Part of a small language model's weights.
Size: 3 heads of 64, 8.46M parameters.
Architecture: no biases in attention or MLP, untied embeddings.
MLP neurons of a small language model. Each row is named by its layer, matrix (gate and up: input weights; down: output weights) and neuron, and shows model dimensions 0-191. Each number is 500 + 40 x the weight over its row's rms, rounded and kept within 0 to 999. Numbers have three digits each. A neuron's up and down rows have the sign that makes its largest values positive.
After each neuron's rows, "fires in" lists the words (lower case) most often at its 100 highest values on Wikipedia text that the model never trained on.

L9.gate384:508476496446517433447490482465483546507547501511475485514504451527501493464507476481458465497480497496458544449430563486446516494541540507428507459525516430452445476437523516491485409513543496412455551470489574482461570534531517443510500458504508584525494516441491498553541533441452428540507517476474540506408480473528529505505492482425541519448514542503535477498467610539490593466499427559461489504489476492412499417545508497514457511581531555539569470492544533521495475488437507523407530433504499515494454492419490520483484491513513515498523459539460538471561462462546560577
L9.up384:557502497489615517533517521603466515503479534487508488453512508546511478528554520488509515422503451553547488536514516543528576513452505526518373537571497544479507520420472522552444517544555510476508500467481525523461540522480492446535503549479473456547507548543560476496577563489511480490465451512538490485513470468413508489497515536520517463464494400434500536481414464540462465403484528518569504534499445538503489564463553480570561516534452483472529522481477468502515506531515437495500451496536552464501510448513513452536528517576509500554471501463441515559534520481517502365
L9.down384:521455482531513477529470471527489496502604550465505513485450497499508546431521548475460438472596469506513560533574443464484558409430497448564428553486506468479554523540496514496484515554524556459585477480542447481469502538523512500490494499494431474464511494505370480455537517435485526498466466459454506478532472489490487504516470501495475514573522450487467508458509498554463484492542551480517504538520550491516495447530546518523512563441562446575430431541502578451480523482469516484484437522501473520477462477547445447447470515484504531449544560428458532433475529447563423525
fires in: "a", "be", "q"

L4.gate84:544489435544563517529492587527523548532480507538499533491479527457482552528423467507488434548469514559481582545541514512558448474541531451493511449519482513515519488426482519509424517436550524476503528479451404497523477516620548512553503514498501573474503470481517547494506504397509518476577576440464433484508532474534519555498444484528465499538520554537436392556536530514525508473556453487536463493498526544494559492580466545525501475480495515460497536504481528506544506517543495510530492489505521552412449495530473536458476506507499530443526432486558592482518509582471479438
L4.up84:494542491521557491563491470515470529509470478429492486458498463491577468555600560543463518468565481497485481493472496487525538509553394531514495605501535465443504454537517557508533477508473490550504436475474502555459516578495545523442543454505534507458484500442456483576468422507455535481546436514490444560467552521517517508408517526534461485434456548521532550509434545581530578532490488470494507451490499507536466498507568558510512448470434499508469447511535525482531514554537493456549401504484490474485537506502516488535550475468480476555454454483502494488487545427613453514
L4.down84:545515486495534505558515479513503508452522512390521496516481495492516471523521526533496498445556493523509443535518483523541592477519510484518464526534491525441508464569529464502494494528489562492557508523620569577516498532453477507486489486521489462464569533379415480471482458481552492533480404601536478533486513474490577488445574421519496533446454523524513493527464499540514472516554462431472543495485528519546487456397518489438503430516527448502494517518485543433570590502525551477535493486519466441497511463478599489492510491493503516532517501572553458492463560492552553504
fires in: "won", "scored", "received", "win", "made"

L5.gate288:508558483479502493527484534506413402483574506528494516558529468530571515524504474539504475449520448489406436457488488454525539475503485528467480422507563533477579556463480557481552452557544541462565466629575509541575516417452500516489476518553499485464498517445483435525485519460500507478499518515521585509479496543541517484461488492524449450585466465477480515497523492483491524457518524489482486496478535536475465539481482485419494487552482561469506506431499463456516559580503489430461430524500563474475482439473553519463468496538508539511560442415462468548496537495436467497
L5.up288:410513475491575542490494510524487499493500463514506586516482422407474453524468505442569541504519540496460469445585475488504537531460485469516510488494542535522543499517487428473442527459466490480536502481559499425460493434449472557518516554436486415476446503495498490458549504523494496445588588556486564533511506516530536554517498446500430521492530513465516458495506443540497453457458413481496471419533527481436513553443533438543501467545504505449492445495485485449590501430510424540430510476480553480455522512559453521537504478482503441500478487490508556485469528588497453462
L5.down288:489560462510508504448453518499476366432628532537536546560488444531532515529508510551507511456500485476439537491586519444522556505521532527452514417450531514484536521478496539448566535539465510529535430498538505531544541494455505484563429507555472442566486502445516507526521493498456538518552412510547514520459519431492566516465560525436493440582502506479533501552506468488499535445520467559524478499504467493507500535506485543448500472499459469497514432504495520447506506484461475492453498539615464492504505480580489500527521512571448520552566504446524447537543516429477476461
fires in: "home", "up", "league", "intelligence", "arena"

L5.gate392:516499473512516484433546440534526430554513500569502467446496462558489487457529500550435511510460572534448518441477486480489535527511458582442475559432503551513455484524544523519444526477455478458529447561512524449468521536469478536509557505489425506548444617475525592513479476433553589475559503463503472479480453522533541470451468513444470472416544481471473562440479502491498519466559540483460450495523492591539537506473541527513571475441522487441468530615487478496474484502517520499536482433490500484495483491478479478542492490517501585468445504474469564520458551518481490570
L5.up392:499542503474558511495427528467489522548460565440456563515516532484529522446508509489580589525526477448497550496523546422482500442390499514488454459471427411476420527555511470488529498628491453534500505506514501483459509469478506551458529490507504475515456520478569493547414491525430518470476487477491497503521471433552544457520526478487495419499507534478566516507486518422564494591547466476465507475465515586526510495503520485488576517420521554533480519457463513529562599544493524517578505537507481522515473516409501496468481494478496489537461473487480506418514478568483480487
L5.down392:494477513489492548445506543446485547509505464502499515486522520493451479478478469527412485542507468540476514554433455473544384507472453501542531486501461511461498529547531531456521492613447493430555569488479507569470488584493455571465574461485526579572526540452551528509539464490558540502545538476506511545435487504525398509532520538501540465480497515533478521418536525425528530516515460479528556442455500566478533512500537530469551500458473531480538437553464494505514526429507560437483481485510461507516485454465538575470533497506494431512486521459420509451446518419450557468
fires in: "took", "went", "take", "website", "takes", "taken"

L9.gate354:442615452556529516530501471576458523495580429531523426481576476469474488523479478513575493522459459559528432525538515556501480492468458466444484487450434425527494464581598590462546432495485454466500480558499489569493446425460505496532472513498539479469436472481425524554478489475541524491508496534539531533549506419495492467534562501549477464565544473595468508552491527487551476455426494477486427547429496517479532542479509562504582512510471509492508502574465539491506491510474503462498518498517529534528531537510495531491474516485477521498558513560522500531509482532423492518
L9.up354:501495439500490474511531550504504518494534510491439524545501546489462427534523481531519424529543476537557545588511445523498499556492447472484478537515481468478612516570450514500434560492520521508430493509527481584548525485506547420508523541480482461404470475570456534489441443480465482451466462478470530586509458429523526471482554498493538496528536495557532461513480544546494516470567562517457443498470560502496456527491519545434624528429452493569519527541407516475554467457513490460533524490563501544476533531557487488455473526517556513492492515476445517479466569447488536513
L9.down354:483480480586508546549514472481478513532514473495479464487551506523473543510494540618482559549557526443464426507575507496452518534530465547538482447541497454486472537463517481618556488496522501446509531424525583447487512495435503511507477502482506471643524508447565525414454447459518495482478514583513447573543461485557543485528484496536515472508530518515514466542494444473563500488450571467546548471493504543477569508607489506508565530464554480527473478485485558590502490492456496479435469493440527475502511566503495522465474514512509510449497552532464540479556489516503467529
fires in: "and", "suzuki", "honda", "sutībunsu"

L2.gate392:451433476494492509427552532547539489524501485480531496380578424505500505513477523538508467474546476501404486488525498447457518528502505491535480569536533490475495505512502511482470485476447589505520434498490506594467460486509476489509467491509455428399542549501545517487485502491500487402533558477430489466450465443489521511550468476469525495535496547459497447509512446411479515512435561460516516541481443568527566510493517486538499479564474516547470401517522499489505527495549462465499491536475523455550503509462446397566513485524453500542526480541571496531481443541503370487
L2.up392:503524541541530544474485506506491544508476503503468458504522486561555603533476499495438529499551510447530526435554456520533544425514476445440541503504579425498528572493524475404499489490504515494385500557534462481550445464520446458504442511513447482489498513428477497520540460466558553508433560426538452430541519437509473481488515476426500553512439442463505515449485510472470484462526428501553516470537547538484507483537511502452528474471511484545494509573555576475533523562573480529487534485523486469560472494500403520510531417474516535555452537523472495543460454511489438534
L2.down392:424516467502545598445445475552521534480537450451503500446505481503465541527469451489564452457541508542484420499518410559555553474466517410502459481522452496541523546521488445452513522420450535497507468496514461417488509495551477535557473570502505467538417525450442447501569521440516514468470619498518478483485522505515485502437503509452522512513492453534520526470598559468493481476499457489521505511540467545545552479476510531491543505546508498574501489517561587484514549492540447484468485483444441428511572496467478516453499487503513565593493508531546510467510468445498503562
fires in: "other", "others", "example", "pair"

L4.gate416:480469550518473542510564461534458444481539510505508474573532514454534496516500544463526479500513536534508523537517474498518467532531555533457566523475503455483584496507512530485496515475487581426448495478509469554561534498575420463492447466535465525411454487557517526541536551589496532491431450491527474435476440504549506490479444561520507528433443496465462569431430470460431581491430464506469511462517547494544514549542495467466487539506471447541436487509527539541476452543518450427459501572592463522486481470517488549498463511510522443489541537506528413502508469487560439560
L4.up416:490434536517471496592452510495463516489454525546558443500490479479539479487469538473498496532537485519450508585521587466574532486527487459501491448500514462545474507557497497404527455444523515517553625475484446442543500408537520541503492477490490597486517570487445491506600503537539475442474523514545523526439405505485462524523504483474467448474563524448468593468506522549528484572536486498519472461462531511477495526575534519534581515513420538538452464523568473518524519489441512524469509454479493525547506507456502493505478513480495514564471451546583506476506523576557491510
L4.down416:483497505554516577513522464487493449511524474499479522559550489470502437446488533516488522495572463464484498511517458501597451509531488562499555552516470493488501515545465589457543523494470546404417489442441428532505545467552465429526482492443467573455464484482429561525492566458432509473498522517516474472513539557519546496492465610526614513475532515534461475510453576495505503461474474538506550466512416422517475503521523500481497536519483463519437557492481507567501455573547438476506520488535494455485522474479533477451511516485442487502526491520529386519437532508524469573
fires in: "so", "women", "these", "there", "war"

L5.gate22:521470504576555490530459466515458576457465538475460513483420527464542434480528492470577571469485481537445502565557448543516512514479447478525488551510521480463491537510578502501442552479567422491552490483463522504450494540405467554516492580466491520495486581518474570512445447438521557476509489502541475451462509505446536514494553430511558505493432542487485557510498521465513521460445486427530532503529469525540450449469507492546567507482522416516521468508437530487441445565469504465482587562525494544475500513481537573585488477470487495511517471512510458541502434434565505483
L5.up22:462483485477500493535526560450552481549447512491517468507456458531477482431525459482486614550442476508436514490451440536506483418477505486569544441598513409432516494477518433519543432515430517576555486516521465521541509459560458481551519454486454462480474460488462436554525545572543473506529486528497504527510537549523512501503554546448470492509448537581448538488549467492497503520535542470435472492563399506456568491533460475462475501505482548457567553484571505517456469472461484513407515482513495494521473553480449523555476535513454499517471534540429516453520531532506504545
L5.down22:496429487501520498474537478482485527483452483467524553507537464519488504518575445521411553494543508520547511484470537561567462517554398487498519490482553479505504457562518448507529505521424556496510492541502561539521542518504390515462462489525486447540476410530538433480619453505552499533486571538384507491504520529491479492488492497451473481410513496460544531611528529535548470538487473539503436540551513542499537537477452550479509507489505548419520527502499532497471589498559536517535496491487542514468388541491462515497468465540458480526517505462449589505535532511501497509
fires in: "he", "she", "they", "it", "them"

L5.gate162:549493475495431555495450461488564456571475531561510456485488485551528453422433508494488491518528457496506545519425526499515513455446478504443502518560486486555530482538492527448469539474511508485457429506527544518536402490526489459534526469510470460599493398442575441473577473489458487522485560528567493498583446477527402496458452561521409477513487530450500447563483483459489528538464560544480423532534513516481438510563498521512539454509469497522469507550558474553512509521555461518527454526463478544512446508573442512444531502478508570528452475442480500495525526494476517467
L5.up162:493398539570521565434503492507475487521460479507505505517491498430537438499475511508487469461478507481456467533544484514545455538460566425443603470506457501472528522536515565410504526514473457525459531539558401528455474536528468517502521479453538472579495514478572456529545487523496450546523506466486532501484521505549524551512522511462523463504454512545540404599529533477467487413480490488542512501514584508482482491544468467516501443516480481502520452555524492583581488465476427546407578486494441480523490513475481513531463442473507475463519423532523514543581455508455556486
L5.down162:524439546523472506448429399525497476507470486526509513476487521545537480483504543527521552468501573472465472607523530471555466526441489477499511465527504511478557505491499532411439540517469491489498437504487391465481461482489454452492574477491555476557522438459445441487475497536489450516509529499458481544421485433515550518456537534541453510520469504523482449606460510470490610539528524511474474410467548530468481508564492542470536516522531562529541510524510508563557513505497437554513565519426507490518539599524506432486554479516503540433498524502477515464463509467464576457
fires in: "of", "for", "st", "team"

L2.gate71:522548513529449507523516519561506477513484430519537560437551557483518452466503380465563497503531475536513509517473485467447480488552548462492505448546528547527549503513464501501460554532559447466526500508525461510435517495493436556480493504486500430449494485513455553554415565460518483461507576530482478520528521513520522568531522504479476523551557540550515476466523503510478537484481513505481476493501375501535449508551480565589579489495482517536520492472569535445555429475577467555467530463510418435524501469576432524534534413451547491566476509548543473472489486465521562487
L2.up71:478578492521512491485514514589492413487489508537537435490490529410527565496554466520489432444463523537486492454509511470468435507486523487501523398401500519491511540423504522462550553479487486452597565536489487496526498474460474556540533477507463528468411551457472520496498507533444484464498538463436476496512529601504601589437516494436497529550524452526544532475439536477527440487555517510483471517516490511483520532507539396479498515521530531522525529545573548536501578526484540528541474498494504464441532504471512539529569451543541438521435491469462473504522565516486485492
L2.down71:466484515477474464479553493510492505483470549467470494576470449530457539485516615524454526471441531477525462463484482489613457468490457505505440492503438416466525500540557493512475481475436530486487491486448455514580467511518532498458490516487489566451478525548599478456565490507492479526493474493477502575507475516550436491440508510446563477463498496473535563532467495502499490524529522468514519475444630474479494437495502495410448531563536570476491500467426395504447522472466506472564473529516534493489486535400531508486488589560489510464544531485496481511593568519473478516
fires in: "2019", "2017", "2025", "4", "play"

L2.gate156:458508414505508508491502478481551407448539489481475577444499629510467508472562413503479507506508470514493513444541505516524451525502457501497541477546426497510484494503460433487520468516539528481496468572518537500515516525492527534505517501452484500509522458446489539601553481528487449536527477498566502479505485476510469507515479500465621523507448461506454428497510549486475458533540446570476479516575517556457514427540484461541502471482495596536533534520540514394531541542485478520486567473573530519480451513543531508603543468474478461469483521423585501473482509561554505562
L2.up156:432488497444509467526504537515509492462522458533405579512513549483456429408544540491566579549490520514477473423462459554465486531500512473527559529536491484456468496486492487496543471497519475554470538552494504492409516480437509532425497489507511475525468470445501549547458467512526448537492577590492432520516469527512536531538492529487475589515511532504598516445461512523492550485530523522437495562513465589462548481505458497488478510479528602522542454499534519450558485499475432531513538579547546438520455469486484511514466430462532494569514584479485409501527529478477496539
L2.down156:484540527483583485445510567449496442462536540498579561474520507482423494487571490505497468481523489503511548492503500495482436568554509468490501563499468474504496494473556517493544509417489534532501495509532533469494497473507500478497502555440497524553524469507528513508524538564555458509552543476517485485560548507382471550485416520499581530519487472499463493497430555526476453566572424460527501490524509517482521479473545491515576529481541663504515532580536552535499454459557523522553514557530507538453471451483523476503618512444467514482562530453497531434486522476559475503
fires in: "order", "act", "bill", "organization", "journal", "medal"

L6.gate180:491512459498527481546478444438353538486546464492507414478404432489489475456499551498447540482490565421508428513442494526514569565548532565473456548566458475500446505554538485506455559477519472526517544480488555456526508457566519489537473508468485466445533511455455497492461531482545557503467504492621482491507493461562501562540523522526505521486504521480520444506464502516563517480586496474489527502507505449493500543569489535588474511488500419533476479527572519451490583482537518485479515481479463458495521439513496518540466522499550502466429425511485434535477551527476497558
L6.up180:450516520483494507470417550534545440535570498520447546516528496426521513513543544514490521532512485516509467509524505570470517491566549431391475538536443481498550533443467537510475477552514479540482479556505499525496528521457485521576428493452450523514548525560532482511399454515563573511531460445512423431471536442437490378439534518535547517511420512529453519467499511488504596544516529437554548526512483507493453475538496496495473457581540528501518499527521461543516458527516523442519468489465473489513536513555480515467443527486476527476468500490535465406479438479507418466
L6.down180:481535523461490423517526528459631537529491571540486516590469484536433560542423518579496557491467526518488512490447502395514528489517505483491538477483530497466513455548491482461509524463556564498522523543491488499434512555552444499544479436513545501457483540540476513483464515509469460498522465513535497525604514501450501483458463527558505542608464501442488486518519505506423453407538564514527480486520508469547489542488485511464462553549435571534486548538456497528476505544486524515527453485572476479471525544465551526488581488480493479499508489419437395577467530508514481500
fires in: "as", "when", "until", "although", "if"